config.yaml
num_attention_heads: 6
intermediate_size: 1536
norm: "layernorm"
norm_place: "pre"
rope_fraction: 0.25
init_std_o: 0.0
init_std_up: 0.0236
MLP neurons of a small language model. Each row is named by its layer, matrix (down: output weights) and neuron, and shows model dimensions 32-95. Each number is 128 + 32 x the weight over its row's rms, rounded and kept within 0 to 255.
A block is one neuron, or neurons of one layer that tend to fire together. After each block is what it responds to, as a language model described it from the Wikipedia text at the highest values.

L8.down152 [233  82 136 155 162 121 151  69  54 197 125 120 134 141  76 151 142 168  99  92 173 119 161 173 119 106  95 107 123 152 130 115  89 148 136 150  80 106 129 147 112 166 120 172 228  90  82 104 125 117 139 157 110 135 124 109 132 127 106 158  80 123 177 117]
L8.down415 [ 76  73 128 129 148  83 156 150 120  69  85 132 123  92 114 197 143 135 157 138  96 139 169 110 133 173 130 102 106 132 124 164 149 210 142 173 172 138 149  97 135 122 102 102 100 179 166 148 137  90  92 112  95  81 138  85  52 172 153 110 127  99 134  69]
L8.down779 [122 124 131 149 121 174 153 123 116  85 157  99 147 118 143 142 130 158 133  84 121 100 171 170 115 134 144 136 161 124  80 125 164  78  70 107 108 105  92 126 139 148  97 147 130  32 154 181 141 152  68 210 164 104 118 106 119  83 187  74 148 167 100 131]
L8.down940 [143  74 140 147 121 146 134 125  95 163 133  93 131 133 151 145  92 172 134 164 102 123 134  68 137 108 145 177  84 128 129 122  86 167 148 104 158 185 137 133 155  94 184 155 163  99 118 174 139 100  91 193 117 136 167 100 105 132 121  96 114 106  77 134]
L8.down1023 [117 119 131 221 151 163 165  88 174 132 137 150 138 134 127 217 114 176 198 138 150 134 131 131 112 130  96 153 166 114 139 177  90 121 120 120  87 151 133 117 141 164 107 141 134 133  96 146 103 143  76 100 175 113 139  75 185 142 115  76  96 172 179 119]
L8.down1189 [142 124 128 109 175 118 107 185 177 194  87 109  73  72 167 115 104  73 111 152 110 113 112 125  86 201 159 114 151 118 112 109 140 138 121 165 113 151 200 127 181 127 104 162  60 156 139 106 185 210  48  77 149 142 109 131 135 152 157 108 184 144 117 160]
L8.down1483 [146 122 126 126 122  80 105 103  86  70 136 158 113  88 151 186 109 164 152 127 155  99 108 135 170 152 120 145 130 106 106  88 122 114 124 141 161 166 206 128 195 129 142 121 172 148  98 195 109 126 102  92 140 161 115 115 146 137 133 156 105 147 140  69]
L8.down1523 [111 175 133 175 162 158 126 129  88 143 117  39 193 113 204 169  85 100  64 128  67 115 142 118 135 150 126 154 128 118 132 190 140 123  95 133 156 146 103 121 204 103 162 191  89 135 133 100 121 174 102 160 129  87  72 132 137 140 109 110 120  89 210 144]
Description: Clause-opening subject words. Words that open a new clause and stand before its verb, mostly relative pronouns after a noun or comma (that, which, who), plus it and there.

L9.down901 [134 138 144  83 134  88 135  99 180 107 147 166  62 166 121 107 154 102 154 134 156  94 177 152 109 165  88 152 108 124 118 119 119 109 198 125 143 100  97 118  80 141 134 110 109 101 162  65 120 161 109 104 171 157 133  76 115 145 135  81 120  97 161 120]
L9.down1100 [172 164 149 157 109 137 116  91 149 150 203  76  77 105 132 159 163 102  84 137 114 115 143  87 159 155 115  70 159 147 173 130  35 174 120 119 105 141 173 166 166 133 129 110 130  93 144 121 130 133 182 196 133 119  72  87 149 106  80 142 133 122 131 162]
Description: Occupation noun endings. Final token of a person's occupation or role noun, usually right before a name, as in guitarist, filmmaker, footballer, novelist, reviewer.

L9.down1396 [109  89 180 101 168 157  99  98 148 123 123 109 143  70 166 160 146  78 135  87 222 131 116 143  91 167 103 133 147 108 139 105 118  92 133 132 112 165 111 109 116 174 113  84  93 116 142 170 138 122 180 184  85  92 144 139 150 131 210  90 174 135  72 105]
L9.down1522 [153 100 114 212  68 231  96 108 109  93 119 155 136  73 125 130 146 133 128 118 133 134 135 135 187 134 136 150 133 139 126 124  59 174 132 107 165 133 130 117 158 161  76 157 155 143 155 135 107 143 102 155 147 221 134 152 167 136 147 139 119 112 113 134]
Description: Units after numbers. Unit abbreviations or unit-word pieces right after a number, often in infobox data, such as feet, km^2, cm, pm, ha.

L7.down112 [146 144 127 199 106 152 165 145 101 109 134  79 134 133  97 125 106 109  98 157 155 179  92 147 110  99 147 161  65 150  94 145  51  97 130 166 109 169 114 153 145 140 116 147 139 114 115 115 128 128  98 111 159  90 123 103 142 115 155 155  99 150 118  95]
L7.down128 [158 162  65 172 132 129 114  91  86 142 191  67 166 126 169 111 172 154 138 105  96 100 140 103  97 195 125 133 144  74 130 110 131  79 146 200 152 135 111 141 139  87 155  51 140 116  99 166 124 123 161 130 118  93 155 126 157 128 117 149  67 116 167  91]
L7.down826 [129  86 159 111 106   0 101 116 108  94 174 203 115 131 118 117 133 188 102 135  81 169 160 112 111 149 122 125 150  74 182  93 153 122 102 114 116 112 159  59 113 116 146 167 128  99 156 178 105 139 150 173 108 167 188 139  56 154  91 122 105 159 153 185]
L7.down1266 [181 157  47  97 131  95 163 152 170 108 154  92 118 168 123 161 153 135 143 128 145 129 163 150 134 137  98 138 141 107 139 100 147 153 143 133 124 111 146 120 116 119 153  77 160 123 126  88 143 131 173  99 135 104 170 110 112 138 143 122 158  59 177 133]
Description: Person role nouns. Final piece of occupation or role nouns for people, often completing a split word in biographies, such as profess-or, lawy-er, botan-ist, footballer.

L9.down450 [202 143  82 158 130 163 108  93  84 129 179 146 181 155 133 140 106 160 131  89 131  97 148 140 133 169  80 128 147 143  95 151 106 142 150 139  80 175 127 133 159 118 143  70 131 134 125 143 150 124 117  94 111 155 140 161 155 100 140 121 121 122 119 114]
L9.down512 [171 143 154 115 142  94  86  93 170 167 116 107 192 105 145 112 126 123 140 162 120 166 151 157  95  97 183 130  95  83 185  53 154 192 136 132 116 135 107 155 152 122  94 183  93 119 117 105  85 129 127 119 108 152  81 124 127 163 139  40 134 114 147 150]
Description: Verb after subject. Fires on the verb or its first piece right after a subject, mostly is, was, are, were, plus split starts like h(it), l(ook), H(ave).

L7.down51 [113 131 112 130 117   0  94 161 169  43 131 163  56 124 135 145 145 122 123  94  84 140 161 121 151 126  90  90 136 136 172 127 128 113  92 161 158 169 163 154 120 137 165 155 167 113 145  91 102 107 140 154  98  68 106 119 194 150 142 166 134 163 132 156]
L7.down322 [185 144 126 129 113  30  79 120 124 114  80  80 163 180  61  80 119 121 152 164 197  37 101 104 105 100 154 132 159 123 134 121 117 121  97 112 117 159 134 153 150 165 124  96 158 163 115 129 177  88 129 132 110 146 138 113 137 150 202 127 107 146  92 101]
L7.down521 [151 136 148  62 142  63 155  90 145  92 106 118 136 171 174 169 150 210 132 115 166  82 119 133  88  68  96 173  93 135 146 152 135 100 135 193 153 188 131  99 165 222 180 143 117 124 127 126 137 109 120  90 100 101  88  80 134  78  80 166  94 108 134 129]
L7.down1095 [126 167 108  66 142 128 137  86 196 104 138 104 101 154 124 116  96 139 157 198 113  67 119 137  65 114 134 179 121 179 169 102 111 158 138 142 160 164 131 160 126 102 176 123 126  93 122 134 134  85  72  91 162 127 139  60 121 127 140 112 112 131 116 117]
Description: Sentence and paragraph ends. Sentence-final periods (also ")." and ".\"") and blank line breaks that close a sentence, list item or paragraph, often before a new heading or "In"/"The" sentence.

L8.down9 [146 190  90  99  96   0 146 167 164 108 139 131  97  85  89  69 180 126 107 141 144  98 124  90 145  88 129 148 149 121 132 107 106 145 114 144 132 133 142 121 173 128 131 144 146 123  68  77 107 175  74 163 142 106 138  89 129 152 178 122 143 145 117  75]
L8.down29 [181 133 145 174 146  32 166 116 255 158 103 115  90 224 139 126 156 168 144 129 180 120 106  92  97 163 149  85 157 114  61 125 126 143 155 124 121 172 163 142 217 169 125 138 109 160 124  76 160  97  65 120  48 131 106 134 127 136 139  94 107 113 128  91]
L8.down113 [146 129 161  97 130 115 107 144 170 105 155  16 128 156 116 144 147 125 121 157 123  92 128 128 186 122 118 157 118 112 101 188 136 165 158 142  87 118 137 142 158 162 147  98 162 143 140  98  78 190 104  78 150 167 134 133 130 115 135 120 149 141 108 107]
L8.down487 [133 126 132 150 124  94 132 151 197  96 169 103  84 162 127 112 189 117 100 128 135  86 182 130 184 151 154 154 149  71  61 143 189 116 127 121 139 105 120 132 142 111 146 141 100 100 167 175  74 144 120 121 150 137  86 129 124 138 166  85 194  94 118 117]
L8.down1038 [ 76 142 167 112 133 158 139 109 176 131 129 130 131 171 217 146 115 106 116 149 165 170 106 105 120 166  93 185 156 108 180 166 109 113  57 111  87 135 145 162 144 147  73  93 115  87 115 129 137 170 122  90 110 111 111 103 142 188 164 141 178 142 188 121]
L8.down1080 [ 88 107 150 146 194 135 140  64 207 130 148 109 144  76 135 156 102 127  99 117 167 121 118 145 134 122  93 102 102 176 199 120 139 132  83 114 146 123 135 133 184 131 169  98  98  99 140 128 113  81 121  81  80 155 146  48 118 148 160 144  93 162 109 141]
L8.down1373 [119  88 182  97 154 136 128  83 126  71 180  84 113 149 132 123  98 144  92 132 103  95 134 122 157 131  88 153  78 112 113 139 131  15  96 104 227 166  99 138 201 205 156 104 147  94 103 124 128 133 174 120 186 116  77 127 118 193 108 139 119 114 115 117]
L8.down1466 [152 133 151 180 207  46 106 132 156 128 113  92 141 154 150 141 188 137 133 108 145 129 125  89 148 100 115  95  91  90 115 175 116 155  95  72 153 118 131  90 170 142 121 124 130 136  90 126 199  71 117  86 124 173  90  96 139 118 109 129 121 125  78 107]
Description: Sentence-ending periods. Full stops ending sentences in biographical, sports and place articles, often right after a proper name, e.g. Elgin City., Barneo., (EPFL).

L8.down413 [ 35 121  87 143 153 111 165 117 158  81 194  94 128 178  73  93  92 103 112  69 139  98  98 135  95 144  42 164 135  86 112 101 117 133 139 122 178  88 104 117 108  89 183 103 150 113 162 128  46  67 112 162  92 111 161 129  99 135  79 133 111 134 138  66]
L8.down428 [154 138 114 167 120  77 120 157 144 126 164 151  72  46 108  97 142 200 126 127 166 127 194 144 144 128 154 175 114 146 105 166 131 150 108 117 140 159  78 102  89 142 107 129  39 117 137 147  94 116 119 128 166 149 167  97  89  73 138 205  35 109 182 125]
L8.down662 [149 129 154 140  87  80  81 118  93 122 138 133  83  89  85 136 100 131 136 108 178 135 118 127  41 132 165 202 178  64 115  81 128 155 115  94  79 189 111  99 136 191 112 145 114 110 152 160 161 178  74  84 172 122 105 153 117  85 106 118 150 127  94 146]
L8.down761 [166 157 150 111 174 103 101  63 161 153 124 123 148 144 122 111 183 114  74  73 106 121 119 133  86 133  92 129 149 154 139 127  84 138 117 131 161  99  78 152 145 108 130 144 157 152 180 176  51 102  85 167 135 190 145 118  99 104 137 135  99 111 160 112]
L8.down956 [104  89 143 126  77 165 150  84 183 165  58 111 121 168 176 154 117 161 166 135 183  91 183 118 115 159 132 121 153 166 169 131 135 106 153 171 144  62  83 148 139 109 110 122  98 110 120 180 100 133 127 176  94 123 161 124 120 184 180 140 167 128  97 200]
L8.down1107 [147 155 155 151 124 127 131 152 141 174 126  84  59  70  93 174 153 148  86  82 101 134  87 183 105  63  90  68 120 109  87 106  82 214 119 120 139 159 147 178  99 163 148 208  79 143 118 146 149 103 175 131 119 137 100 113 185 120 131 121  88 135 134 145]
L8.down1365 [100  70 150 189 174   5 107  93 158 198  97 176 114 129 124 138 124  93 128 158  86 120 147 115 132  98 167  65 145 132 108  98 181 185 114 125 163 104 103 134 160  85 211 116 145 166 106 102  92 121 154 114 144  81 135 184 141 100  97  95  85 196 169  48]
L8.down1514 [142 147 111 132 128 135 136 159 154  73 126  93 111 106 162  95  68  53 106  88 107 150  97 111 134 145  73 145 125  59  77 121 107  90 172 114 170 125 155 141  68 143 156 141 177 145 132 114 131 140  82 170 123 134 137 115  78 145 131 146  86 121 127 103]
Description: Person-noun word endings. Final subword pieces that complete nouns for a person's role, job or kinship, such as attorn-ey, pri-est, surge-on, stepm-other, sec-retary; also a few other word endings like zeitge-ist, should-er.

L8.down139 [136 158  49 192 130 134  65 104 187 107 111 116 131 140 165 154 172 157 182  91  89  87  91 195 149 145 133 105 134  88 167 144 127 103 152 158 153 147  86 109 132  94 127 113  95 151  93 120 151 111 142  93 144 155 128 136  72  54 144 149 103  78 130  82]
L8.down246 [ 97  95  91 135 152  73 138 152 145 120  97 140 116  77 127 180 106 116 171 157 119 112 161  49 136  98 146 162 124 123  94 131 114 159 121  93 122 103 138 156 134 158 129 142  90 162  98 140 176 142  91 102 140 117  71  66  75 140 157 158 166 118 160 123]
L8.down344 [145  94 110 165 207  91 136 147 184 163 165  93 134 102  28  91 140 135 147 167 151 125 180 160 127 172 118 163 114 122 131 114  99 152  85 112  77 117  94 123 127  46 148 158 122  90 137 110 124 158 183 124 125 156 108 137 111 130 118  83 120 144 128 110]
L8.down534 [ 76  67 136 172 127  49 154  82 123 168 123 150  83 141 191 131 138  56 205  87 120 132 154  84 116 113  94 126 141 153 145 191 156 121 116 139 141 176 101 139 112 132 142  89 117 173 124 135 183 153 107 114 133 114 141  99 111 106 134 121 128 145 141 135]
L8.down799 [105 109 155 217 149  29 128 145 152 114 111 100 132  53 112 119 111 132 121 145  86 118 141 147 106 103 116 154 148 149 142 133 133 134 132 113  94 165 126 132 158 132 164 124 136 132 127 122  74  74 137 116 126 111 121  97 135  95  96  82 201 141 120  41]
L8.down845 [148 127 173 153 142  82 119  91 113  64 130 137 117 177 134 164 179 142 105 148 105 133  93 133 114 141 101  99 116 135  86  74  90  92 103 131 127 108 145 118 104 109 194 131  83 144 100 170 149 179 151 136 161 117  86 154 105 111 144 113 146 181  90 145]
L8.down1221 [ 99 147 148 185 134 135 151 128 206 178 190 137 159 144 114 111 116 173  78 113 123  76 144 148 134 130 128  99 150 124 144  81 133 107  96 151 134 104 107  76 220 164 119 133  91 106 135 108 115 189 113 116 109 140  82  96  93 109 141 105  85 148 172 120]
L8.down1487 [103 103 191  86 139   0 132 103 185 128 152  79 167  64 113 124  91 119 169 147  73 129 149 129 112 139 141 125 110 111 120  66 155 117  96 118 171 135 133 129 112  82  69 106 104 135 154 118 146 103 135 145 103 103  85 142 181 113 184  68 119  69 149 128]
Description: Verb after sentence subject. Finite main verbs and their inflection pieces right after a subject, often a name or pronoun, in encyclopedic prose, e.g. was, is, hold-s, achie-ved.

L7.down46 [197 188 178 106 122  88 187  90 167 142  94 123 126 129 124 144 116 190 149 187 140 105 135 100  92  93 141 156 144 158  85  98 107  86 130 157 145 165  89 179 185 120 125 139  74  96 129 184 160 130 101 108 150  76 136 106 131 105 101 140 132  87 130 126]
L7.down302 [170 141 173 142 139 110 166 155 107 157 142  97  84 175  85 154 131 104 137 161 133 148 176 163 121  97  76 208  73 126 108 109 114  76 121  82 216 115 123 138 118  90 160 109  82 102 114 184 128 131 108 104 126 135 159  94 101  95 104 108 117 106 119 130]
L7.down901 [154 154 129  51  92 151 132 107 117 112  66 154 123  78 149 204 135 140  70 175 141 131 115 107 117 134 126 145  87 102 134  97 147 138 176 112 115  94 105 133 113 141 144 175 168 147 199 173 120  92 130 189 150  58 141 158 117 115 141 160 176  95 115 157]
L7.down1150 [138  93 203 115 158  85 105  98 126 112 154 136 123 171 100  89 150 125 160 153  92 126 127  83 139 101 105 142 142  87  87  98 168 217  84 175 136 150  98 153 114  89 128 159 120 138 130 163 107 136  74  95 125 128 154 163 124 171 117 191 129  69 156 108]
Description: Main clause verbs. The main verb right after a sentence's subject, mostly past tense in historical or news prose, such as announced, rejected, said, or the -ed ending.

L8.down59 [125 117 131 138 184  77 113  80 180  92 115  88 181 153 127 148 138 106  91 133 162 132 149 153 120 129  88  63 109 171 148 121 115  88 100 108 148 119 161 120 148  92  92 145 134 122 121 119 183 126 100 204  64  66 115 128 127 164  78 186 107 139 168 132]
L8.down377 [119 149 159 157 158   0 178 145 114 120 120  78  62 188  81  91 119 125 144 111 124 139 158 115 120 147 160 152  97 166 137 121 115 128 159 112 161 127 105 173 129 135 157 111 183 161 115 127 120 107 124 130 107 196 119 117 125 153 177  46 135 130 109 130]
L8.down777 [119  55 110 129  98 159  99 131 159 102 110 151 141 155 148 132 119  61 160 110 154  85 175  98 126 163 125 118 132 133 192 125 131 153  88  83  88 187 112 121 154 120 140 106 174 184 111 117 138 160  85 125 120 209  82 118 159  81  92 100 127  70  97 162]
L8.down1032 [119 122 131 189 138  51 114 159 193 160 180  95  65 110 101 157 126 109 151  97 104  79  97 115 139 127 106 139  84  66 172 165  68 119  73 125 100 117 101 184  71 137 158 140 134 156 125 151 144 156  98  99 117 149 168 144 128 113 109  52 102 125 143 124]
L8.down1268 [ 99 115 157 106 144  57 139  67  59 149 121 119 118 125 152 123  96 141  54 133 142 136 134 130 179 146  66  94 188 132 137 116 167 114  86 100  81 135 136 170 127 133  46 106 147 152  67 149 104 152 124  71 129 142 120  90 145 143 146 132 159  77  85 114]
L8.down1414 [178 181 182 167 161 122 174 136  92  99 107 149  98 133  85 139  97 132 119 130  87  61 127 135 125  86 171 140 172 118 110 171 172 127  94  89 136 129  84 150 154 143 167  60 137 156 119 157  81  86 148 190  87 148  97 140 152 148 164 136 105 139 148 148]
L8.down1453 [133 150 122 106 154 148 129 104 109 135  54 114 120 127 148 178 101  80 152 117  78 141 153 121 106 117  93 240 157 151 132 176 175 190  86 101 112 192 108 110 114 127  52 105  93 138 143  92  78 176  60 171 182  71 153 111 167 121 143 136 107  79  85  79]
L8.down1470 [123 134 172 119 138   3  92 133  97 129  68 170 145 151 141 168  92 132 131 182 134 128 139 137 147 135  72 149 144 189 141 189 106 155 112 183 172  82 164 130 136 148 143 127  72 119  84 132 118  88  63  88 117 154  93 173 123 166 100 151 105 120 172  69]
Description: Word-initial letter G. A lone "G" or "g" split off as the first piece of a word, such as G|érard, G|BR, g|rew, g|unmen, in names and ordinary words alike.

L7.down583 [123 108  61 161 106  35 118  92 106 114  72  87 123 114 137 214 129 178 156 109 121 153 139 110 133 153 146  98 117 197 112 119  74 133 142  98 150 107 112 131 112 135 112  57 141 139 140  51 197 138 164 152 156 125 151 156 122 130 140 146  76 134 118 103]
L7.down1079 [154 127 108 140 196  83 115 103 155  90 183 173 138 109 124 135 186 131 164 133  57 173 109 110 131 170 161 116 114 102 103 100 117  76  93 135 111 169 230 154 199  86 158 146  68 109 150 100 133 104 152 107 122  52 128 101 150 189 136 160 112 182 157 122]
L7.down1381 [141 110 136 150 155  50 110 140 119 130  79 123 133 199 181 104  72 137 144 135 145  68 109 164 151  67 136  82 144 192 162  88 100 221 113 101 136 199  97 111 150  91 152 192 114 156 164 175 130 198  95 154  98 115  86 169 154 118 110 127 132 143 176 108]
L7.down1482 [137 103 170  89  86 101 147 126 110 135 131  99 101 141 116 105  98 125 122 160 119 132 181  77 111 176 121 132  99 126 182  68 134 137 105 139 153 104 101 129 104 132 149 182 143 135 121 120 106 101  75  96 103  89 112  67 133 168 199 186 163  89 148 151]
Description: Verb-phrase auxiliaries and negation. Words just before a main verb, mostly negation after auxiliaries (did not, could not, don't) and infinitival to (had to resign), plus modals (may, will).

L9.down175 [201 122 179 170 132 157 123 137 245 107 111  96  66 198  94 156 162 136 106 146 197 127 107 147 133 101 101 163 103  89  98 142 126 174 127 113 124 132 125 134 179 134 125 141  61 129 154  77 124 115 164 123  86  81  65 101 119 141 141 161 157 119 116  98]
L9.down1097 [140 188 178 138 165 228 111 113 146 116 113  84 100 156 126 174 192 164 113 123 163  93 138  87 167 108 121 162  91 137 152 132 170 103  74 124  84 147 105  96 132 146 110 102 163 156  70 118  68 113 161 117 175  90  84 111 125  67 135 147 149 137 109 138]
Description: Sentence-final periods. Full stops ending factual sentences in biographical, corporate or historical Wikipedia prose, often before a new paragraph, such as "...under the symbol SQN." or "...in Erie, PA."

L8.down130 [ 81 118 125 113 124 182 131 209  33 110 110 186 159 119 109 115 116 104 162 112 122 134 144 139 133 134  89 121 121 158 106 145 152  92 120  65 137 108 206 143 117 140 128 130 192 112 109 147  66 101 120 148 190 123 159 143  74 149  65  85 119 124  87 140]
L8.down142 [ 51 148 146  98 151 111 134 173 111 132 154 133 116 127 151 187 161  91 142 102  75 131  92 140 121 117 140 216 125 101 144 146 105 131 144 114 130 165 150 151 133 121 110 148  61 118 173 111 113 141  90 105  96 101 130 149 192  60 117 183 116  62 143 147]
L8.down348 [145 105 156 126  71 231 133 166  83 132 135 117 117 115 106 128 140 131 123 171  95  97 125  83 109 157 151  89 131  80 154  97 112 116 146 190  57 161  94 143 147  82 164 139 163 106 144 177 135 155  69 108 103 108 135 135 113  93 145 136 116  96 119 169]
L8.down468 [110  82 115 181 114  83 113 176 133 153  78 130 122  91  94 111  88 103 135 104 128  72 134 114 114 153 110 127 140  90 145 177 141  85 160 110 125 128 181 156 159  65 114 107 116 144  46 175 127 151 130 101 133 174 165 137 143  34 107 136 194  97 107 103]
L8.down503 [118 183 157 137  98 128 126 177  93 124 157 124 114 103 102 104 109 166 177 121 153 102 111 107 114 150 121 156  89 127 116 118 136 153 107  97 183 156  76 107  96 136  97 184 159 181 112 148 108  95 124 124 187 108 155 144 114 104 161 102 153  92 134 159]
L8.down591 [139 135 104 235 113 165 164  49 105 123 114 126  69  93 130 155 135 121 115 118 114 143 133  94 144 108  95 133 154 191 120 104 123 131 107 105 149 160 198 104 132  85 138  95 122 146 117 162 152 158 180  90 116 168 172 139 126 100 126 153 147 138  95 109]
L8.down1367 [ 99 142 152 119 108 101  96 135 134 163 123 113  74  89 133 120 166 102 186 136  91  88  63  97 134 119 150 197 152 174 152 138 122 133 111 132  52 138 160 147 197 137 153 130  97 155 137 162 154 114 186 142  88 131 122 151 161 121 160  95 117 109 139 111]
L8.down1417 [120 110 128 111  79 127 129 159  93  82 120 136 115 159 105  83 154 138 152 153 126 148 190 146 145 146 132 159 174 141  48 160 145 144 105 133 145 102 120 137  98 148 125 150 101  94 113 117 105 175 187  95 102 122 119 152 104  95 105 139 132 106 139 126]
Description: Km in density units. The k of km² after a slash in infobox population densities (127/km²), plus odd one- or two-letter word-start fragments like g(ilded), g(rabbing), cl(ass).

L7.down175 [196 139 163  96  73 100 111 146 163 121 102 155 143 142 123  99 184 167 141 151  82 158 170 149 118 143 124 115 126 150  81 135 108 145 191 123 148 156 152 154 138 123 131 152 176 113  55 120 146  80 170 171 109 180  98 139 103 104  89 140 107 132  93  80]
L7.down221 [101 131 155 138 136 127 150 153 166  71 109 139  74 134 150 219  78 112 108  92  73  94 121 135  96 135 154  79 133 185  91 101 126 141 150 137 163 124  99 120 140 103 153 121  88 162 163 132 100 153 139 171 118 113 131 107 186 146 156 101 150  96 142 157]
L7.down341 [106 146 160 128 125 103 177 135 115 100 117 129 109 155 161 171 161 138 149 146  97 122  84 145 139 223  78 101  73  51 166 107 203 105 105 124 118 129 128 123 147 168 169 124 217 146 114 116 135 141  96 148 118 111 107 141 137 185 152 175 163 159  66 162]
L7.down1462 [115 159  72 150 143  55 135 117 169  92 106 122 144  83  83  56 147 131  73 129 132 164 172  65 145 106 158 137 134 150 150 114 122 130 152 111 188 163 146 154 153 128 185 144 121 162 121 123 117 120  89 121  56 140 156  90 110 148 128 157 138 118 157 116]
Description: Word-opening fragments. First subword piece of a longer word, often a word's opening letters, e.g. Ch (Chris, Chakras), re (reach, rejoin), b (badly, burning), qu (earthquakes).

L9.down16 [152 102 135  95 163 179 101 177  85 109 129 166 153 164 100  67 166  59 117 137 134 141 122 137 149 152 121 123  78 140 146 168 143 169  94 137 134 112 136 182 127 166  67 118 122 143 110 119 105 153  75 107  64 148 136 155 124 253 134 118 133 189  22 125]
L9.down101 [191  86 147  94 131 151 127 150  52 145 151 163 143  77 129 104 109  58 177 164 129 103 149 144 125 131 151 206 127 106 108 156 139 150  94 110 124 161 194 143 136 127 167 200 156 143  77 167 126 115 135 155 116 105 137 119 165 133 174 122 109 120 129 148]
Description: Initial G or B letter. Single-letter word-initial pieces G or B (sometimes g/b) that start split-up names and words, such as G·hana, G·oodbye, B·ogdan, B·ollywood.

L9.down652 [ 54 108 146 122  42 110 196 104 119 168 110 117  96 108 178 138 180 171 141 177 153 101 131 146  78 121 142  99 108  97 115  86 118 182 132 108  97 106  77  85 190 115 146 128 147 126 132 169 102 212 131 136  99 186  65 132 143 133 118  90 168 131 144 105]
L9.down851 [130 164 120 121 127  71 131 119 170 169 127 152 178 128  87 201 141 152  71 174 115 136  68  85 168 116  85 120 127  99 127 103 120 122 100 100 152 125 174 109 169 124  82 111 149 127 136  89 122 132 100 124 136 126 119 102 135  88 119 136  93 122  57 127]
Description: Word-initial ch/st pieces. Fires on word-opening fragments ch or st (any case) split off from the word's remainder, e.g. ch|oose, ch|allenge, St|orm, Ch|airman, St. Agnes.